config = dict(
    num_hidden_layers=10,
    hidden_size=192,
    num_attention_heads=2,
    num_key_value_heads=2,
    head_dim=96,
    intermediate_size=512,
    vocab_size=4096,
    hidden_act='swiglu',
    norm='rmsnorm',
    norm_place='pre',
    norm_eps=1e-05,
    positions='rope',
    rope_theta=10000.0,
    rope_fraction=0.75,
    qk_norm=False,
    attn_scale=0.102,
    bias='none',
    tie_word_embeddings=False,
    parallel_block=False,
    init='uniform',
    init_std_qkv=0.04,
    init_std_o=0.0,
    init_std_up=0.04,
    init_std_down=0.0,
    optimizer='muon_variant',
    learning_rate=0.00798,
    lr_mult_qkv=0.5,
    beta1=0.93,
    lr_head=0.00773,
    warmup_steps=200,
    schedule='wsd',
    decay_fraction=0.606,
    decay_shape='sqrt',
    final_lr_fraction=0.0,
    batch_tokens=32768,
    max_seq_len=1024,
    doc_mask=False,
    train_tokens=133200000,
    max_steps=4065,
    dataset='wikipedia_en',
)
MLP neurons of a small language model. Each row is named by its layer, matrix (down: output weights) and neuron, and shows model dimensions 16-79. Each number is 50 + 12 x the weight over its row's rms, rounded and kept within 0 to 99. A neuron's up and down rows have the sign that makes its largest values positive.
A block is one neuron, or neurons of one layer that tend to fire together. Before each block is what it responds to, as a language model described it from the Wikipedia text at the highest values.

Responds to: Predictable boilerplate continuations
L6.down17:68 46 54 64 59 63 39 58 41 42 64 67 37 58 46 64 59 56 41 60 41 37 30 36 42 34 44 46 34 58 43 37 48 57 51 35 52 66 44 66 47 46 62 09 47 73 55 26 36 57 47 49 46 51 26 48 47 43 35 57 64 57 48 52
L6.down35:41 44 43 51 49 53 75 33 50 61 48 64 61 51 52 16 56 52 47 65 43 54 40 44 30 57 41 43 57 77 65 60 49 44 50 35 42 58 56 58 33 56 45 60 51 65 31 34 71 49 27 33 73 57 63 49 58 46 78 70 47 40 62 49
L6.down43:54 47 56 38 53 64 52 72 39 48 43 37 47 63 38 66 43 43 67 34 31 42 45 50 29 52 55 27 44 37 36 56 48 59 51 64 31 44 44 77 44 50 49 62 35 41 57 35 55 36 56 45 48 66 52 41 32 44 53 37 52 52 53 50
L6.down70:62 55 51 67 27 49 29 60 49 51 49 59 45 48 60 51 64 51 50 51 50 65 48 60 66 40 34 68 38 32 33 56 35 46 53 57 59 35 21 45 68 56 39 48 49 55 39 74 48 47 53 74 39 42 63 25 47 40 40 36 39 63 46 49
L6.down71:51 52 38 50 32 53 56 86 53 60 51 35 56 32 44 46 61 56 55 54 65 48 46 45 39 51 53 44 42 40 39 50 54 76 34 56 40 35 66 39 64 34 32 54 48 46 32 53 35 44 45 60 29 36 34 44 56 46 38 36 57 33 52 53
L6.down89:52 42 77 53 58 50 65 36 27 55 63 41 54 44 52 56 47 56 49 35 63 66 56 53 40 22 56 39 55 51 55 61 24 58 35 71 34 49 54 47 55 53 47 77 46 47 54 54 46 77 76 56 65 41 48 34 53 29 48 55 48 40 45 54
L6.down93:33 47 55 43 45 43 51 39 41 39 39 56 53 59 58 53 83 52 34 56 44 31 39 68 39 36 39 42 48 44 53 56 65 50 45 65 62 51 41 46 57 55 54 39 44 36 34 63 60 42 50 63 46 58 52 43 28 55 43 36 45 40 52 41
L6.down189:58 63 34 59 36 39 71 38 52 68 36 54 74 50 58 37 57 40 54 57 29 32 35 58 52 60 54 48 50 60 54 60 44 23 59 28 70 51 48 44 60 55 45 28 37 37 51 58 55 55 59 40 67 37 41 38 37 63 36 49 55 41 30 66
L6.down257:22 35 39 42 46 33 50 59 47 41 42 49 55 62 49 46 45 12 54 62 40 42 43 71 71 61 69 53 32 40 58 40 38 25 48 58 56 53 42 63 29 51 47 55 50 53 50 63 63 50 71 57 47 88 29 57 41 45 65 73 58 75 48 55
L6.down258:62 39 43 64 54 49 69 68 58 36 50 67 62 47 56 39 56 40 25 47 57 41 28 49 32 45 53 47 40 48 35 57 51 24 71 53 61 43 51 45 43 50 81 20 57 43 28 55 56 41 46 53 41 43 66 64 49 39 77 59 66 56 63 50
L6.down286:52 74 63 58 53 48 50 44 44 64 45 48 31 47 64 57 79 51 58 48 44 69 50 51 59 46 52 62 37 57 36 51 59 60 59 50 46 62 39 46 78 39 64 49 49 65 49 54 66 52 59 45 62 43 50 29 47 45 42 67 41 36 57 75
L6.down325:43 58 57 52 37 22 76 53 63 49 28 53 53 62 49 35 48 60 27 24 35 65 62 45 43 55 59 54 59 63 54 57 56 44 29 54 67 45 52 61 44 47 38 50 34 68 51 43 63 46 52 61 12 53 53 26 46 51 48 67 36 71 37 46
L6.down345:89 48 26 51 52 50 57 28 61 47 51 47 51 73 61 47 61 44 52 53 45 36 43 62 49 15 53 35 37 42 64 46 43 52 49 71 47 44 49 59 62 62 53 38 58 56 48 69 50 44 43 52 24 51 51 60 28 33 34 49 52 49 43 44
L6.down376:40 44 43 49 60 25 34 68 49 43 56 26 33 32 49 55 37 46 43 50 49 43 48 45 50 47 60 64 34 59 59 53 43 45 52 29 43 60 45 45 39 49 79 41 85 60 44 50 47 52 51 68 56 53 66 46 57 39 62 51 35 73 53 49
L6.down389:42 77 51 54 36 58 49 39 67 61 47 61 62 48 48 61 73 66 30 54 46 45 57 59 36 30 43 49 44 49 55 63 58 41 74 54 40 56 34 43 36 53 39 63 47 59 40 57 53 19 69 53 46 55 41 58 52 67 57 40 38 35 25 68
L6.down458:30 49 76 73 60 54 47 52 23 31 49 44 64 43 57 35 51 55 37 57 19 40 60 41 58 58 65 50 47 54 59 67 48 39 42 45 53 65 34 76 35 41 60 33 43 43 64 67 47 60 51 48 74 42 62 45 46 74 38 51 64 39 41 47

Responds to: Mid-word subword fragments
L5.down90:53 64 53 30 42 49 41 41 63 51 42 61 54 62 64 43 58 35 46 59 53 71 59 50 52 52 51 41 54 45 25 31 42 44 52 29 46 32 62 31 56 52 59 51 38 70 37 68 63 51 66 38 50 38 14 41 56 65 47 51 61 49 40 58
L5.down224:69 48 52 81 47 43 48 52 64 53 64 35 49 69 38 55 46 61 43 53 47 66 64 66 45 40 67 42 69 43 49 44 38 60 43 37 61 46 29 54 75 40 43 34 56 46 70 41 63 47 69 57 54 53 31 58 45 51 53 65 52 48 49 59
L5.down245:49 21 60 35 35 70 37 38 53 59 49 36 63 55 65 75 48 66 51 61 43 47 44 23 61 53 36 55 73 65 39 60 58 47 30 46 56 38 67 54 61 41 57 49 58 43 37 54 36 48 39 47 54 54 53 42 41 39 44 53 66 49 64 36
L5.down248:38 44 47 62 51 50 56 58 41 54 32 59 39 56 41 30 55 57 46 53 52 67 41 53 41 50 47 52 62 50 60 47 59 43 49 63 47 24 44 45 43 34 43 35 27 65 29 48 57 51 59 31 37 58 55 42 48 33 74 40 43 34 41 48

Responds to: Templated list word-starts
L4.down156:63 31 51 52 59 51 72 50 52 61 35 49 53 54 58 40 56 61 52 55 38 45 55 40 71 52 30 37 50 75 48 44 35 63 73 55 62 55 57 61 50 54 39 52 48 51 37 55 47 31 53 71 25 37 57 61 61 51 57 50 11 46 58 47

Responds to: Word fragments, census percents
L5.down20:52 47 47 43 32 45 48 32 51 45 30 39 62 51 63 56 26 32 62 53 58 35 45 55 46 40 54 46 52 76 34 71 30 32 59 39 45 59 51 48 54 37 62 54 45 54 46 47 50 77 58 38 56 52 39 42 49 42 53 52 48 46 32 36
L5.down54:77 54 62 50 54 31 56 32 65 72 53 63 30 45 59 50 66 62 39 48 39 37 52 40 55 41 27 63 65 55 61 50 57 56 57 39 53 48 70 35 66 45 70 19 35 53 37 45 48 49 45 48 36 65 39 43 61 51 71 73 31 64 41 32
L5.down189:56 69 50 37 42 59 36 31 56 66 35 58 64 61 52 58 68 56 49 27 53 54 71 52 32 43 56 42 73 37 16 56 51 45 43 70 46 52 47 54 48 38 60 45 28 49 54 66 49 35 58 44 49 50 52 29 63 62 64 52 63 72 68 53
L5.down244:50 53 68 57 45 75 28 47 38 42 60 37 62 33 49 37 69 65 48 38 39 65 53 49 24 55 54 43 46 48 23 37 57 58 44 32 26 73 69 53 54 44 59 60 31 59 40 41 42 47 47 60 51 53 46 76 53 52 44 51 69 33 52 37

Responds to: Mid-word subword fragments
L6.down15:73 43 60 75 41 58 47 64 41 47 39 70 32 60 66 58 69 57 55 61 50 59 58 53 49 71 35 49 74 40 52 72 36 60 39 46 73 61 59 45 50 56 32 42 59 56 47 34 54 39 46 70 57 65 26 35 31 29 42 68 57 45 37 41
L6.down64:51 75 53 49 42 55 72 39 55 40 87 62 50 45 66 60 42 69 60 53 38 43 24 61 59 60 41 66 67 48 49 64 51 52 50 63 38 56 49 40 40 61 67 42 44 60 72 46 47 51 46 49 52 50 31 34 60 51 44 43 46 42 37 39
L6.down107:38 34 70 28 31 29 52 42 44 39 53 25 26 45 04 39 56 55 71 56 43 64 50 42 51 47 43 43 39 55 64 61 42 37 44 52 46 44 52 57 57 36 59 57 64 53 63 53 57 42 42 41 38 60 39 41 34 40 50 29 66 50 53 71
L6.down207:75 54 55 65 42 40 53 30 48 24 34 67 51 36 50 34 40 30 59 32 50 38 49 49 60 60 53 62 37 36 45 35 46 38 38 56 21 60 56 38 79 53 53 45 32 53 56 48 39 66 45 48 53 37 36 54 53 46 42 37 52 56 54 36
L6.down208:64 61 56 35 47 41 60 28 57 36 52 56 46 65 53 39 47 56 64 36 58 57 48 38 53 63 57 63 30 46 64 59 46 54 36 40 68 47 63 27 44 53 43 59 52 48 55 16 61 66 57 48 36 47 46 56 35 65 49 62 48 58 56 52
L6.down219:63 46 41 58 45 60 53 52 23 45 61 52 45 25 42 49 34 64 65 50 46 52 31 63 57 48 41 46 55 48 39 50 39 57 38 43 42 56 49 60 73 58 76 43 73 42 48 46 28 51 55 47 54 79 49 40 40 39 43 53 43 47 74 43
L6.down252:57 54 37 63 44 42 68 57 34 48 57 47 76 62 54 53 30 42 49 60 58 61 25 42 20 61 45 56 82 48 41 48 67 45 32 62 29 66 55 55 60 44 52 41 49 56 43 58 39 58 44 52 53 38 46 56 78 47 38 54 51 51 63 50
L6.down292:53 50 62 59 71 54 53 48 45 42 47 55 58 47 40 54 45 60 56 44 35 31 52 45 45 45 59 49 70 76 61 68 42 36 69 23 68 72 56 59 58 54 46 39 61 57 57 33 44 58 42 46 55 54 51 59 58 38 59 56 35 55 51 31
L6.down294:33 71 25 58 71 28 48 49 64 43 55 40 48 58 46 31 57 42 53 47 67 58 54 45 51 58 56 58 53 51 59 38 40 62 35 53 57 53 61 54 65 62 63 30 58 50 60 42 63 55 54 54 37 40 50 31 40 79 36 61 47 52 34 64
L6.down310:59 65 48 57 47 70 47 43 49 68 41 57 43 52 46 34 56 52 28 53 46 62 55 44 42 42 48 70 50 44 34 55 71 49 67 46 70 43 53 45 49 35 48 48 50 46 56 60 40 39 34 26 32 68 69 55 50 56 61 59 35 58 51 56
L6.down321:74 65 50 39 53 65 59 47 56 45 78 49 57 44 48 43 48 36 59 64 50 46 35 56 17 49 35 56 74 48 49 48 57 70 25 66 56 38 21 62 37 52 57 55 57 67 60 50 64 44 45 44 33 51 40 63 64 54 80 59 22 41 24 45
L6.down396:65 61 48 47 46 47 46 37 27 64 41 34 56 55 51 40 24 57 38 64 52 36 56 48 41 72 60 62 52 53 36 55 47 24 49 60 45 45 50 28 68 50 48 40 43 60 46 47 53 65 41 65 46 42 43 65 51 69 48 78 35 62 56 37
L6.down404:62 48 52 68 42 33 44 61 46 60 37 47 44 56 59 53 58 70 49 48 57 38 53 46 59 46 30 39 59 47 60 35 34 52 39 38 41 68 34 35 65 45 56 51 59 44 53 43 43 40 59 62 59 58 37 39 43 71 39 59 51 51 60 66
L6.down405:57 48 39 46 44 39 68 45 54 43 51 41 36 57 54 37 48 74 49 39 60 61 54 63 36 63 54 47 52 76 29 34 69 67 50 53 43 40 37 44 21 72 47 43 27 75 38 42 56 53 32 57 46 49 31 29 40 54 92 77 58 38 45 57
L6.down479:40 63 53 42 30 41 48 67 69 35 73 66 58 44 46 51 64 62 43 62 55 58 30 47 47 46 44 33 27 48 59 42 69 45 38 42 39 53 71 46 51 69 49 59 46 48 50 89 58 49 45 49 57 43 55 39 31 54 56 46 67 52 62 55
L6.down503:46 16 63 84 65 62 47 34 30 61 56 51 48 33 65 62 45 45 58 57 49 71 77 45 43 61 57 51 47 43 62 48 51 68 40 40 62 46 53 48 53 64 42 70 42 60 35 35 36 37 58 42 63 49 39 56 54 28 61 61 49 33 42 40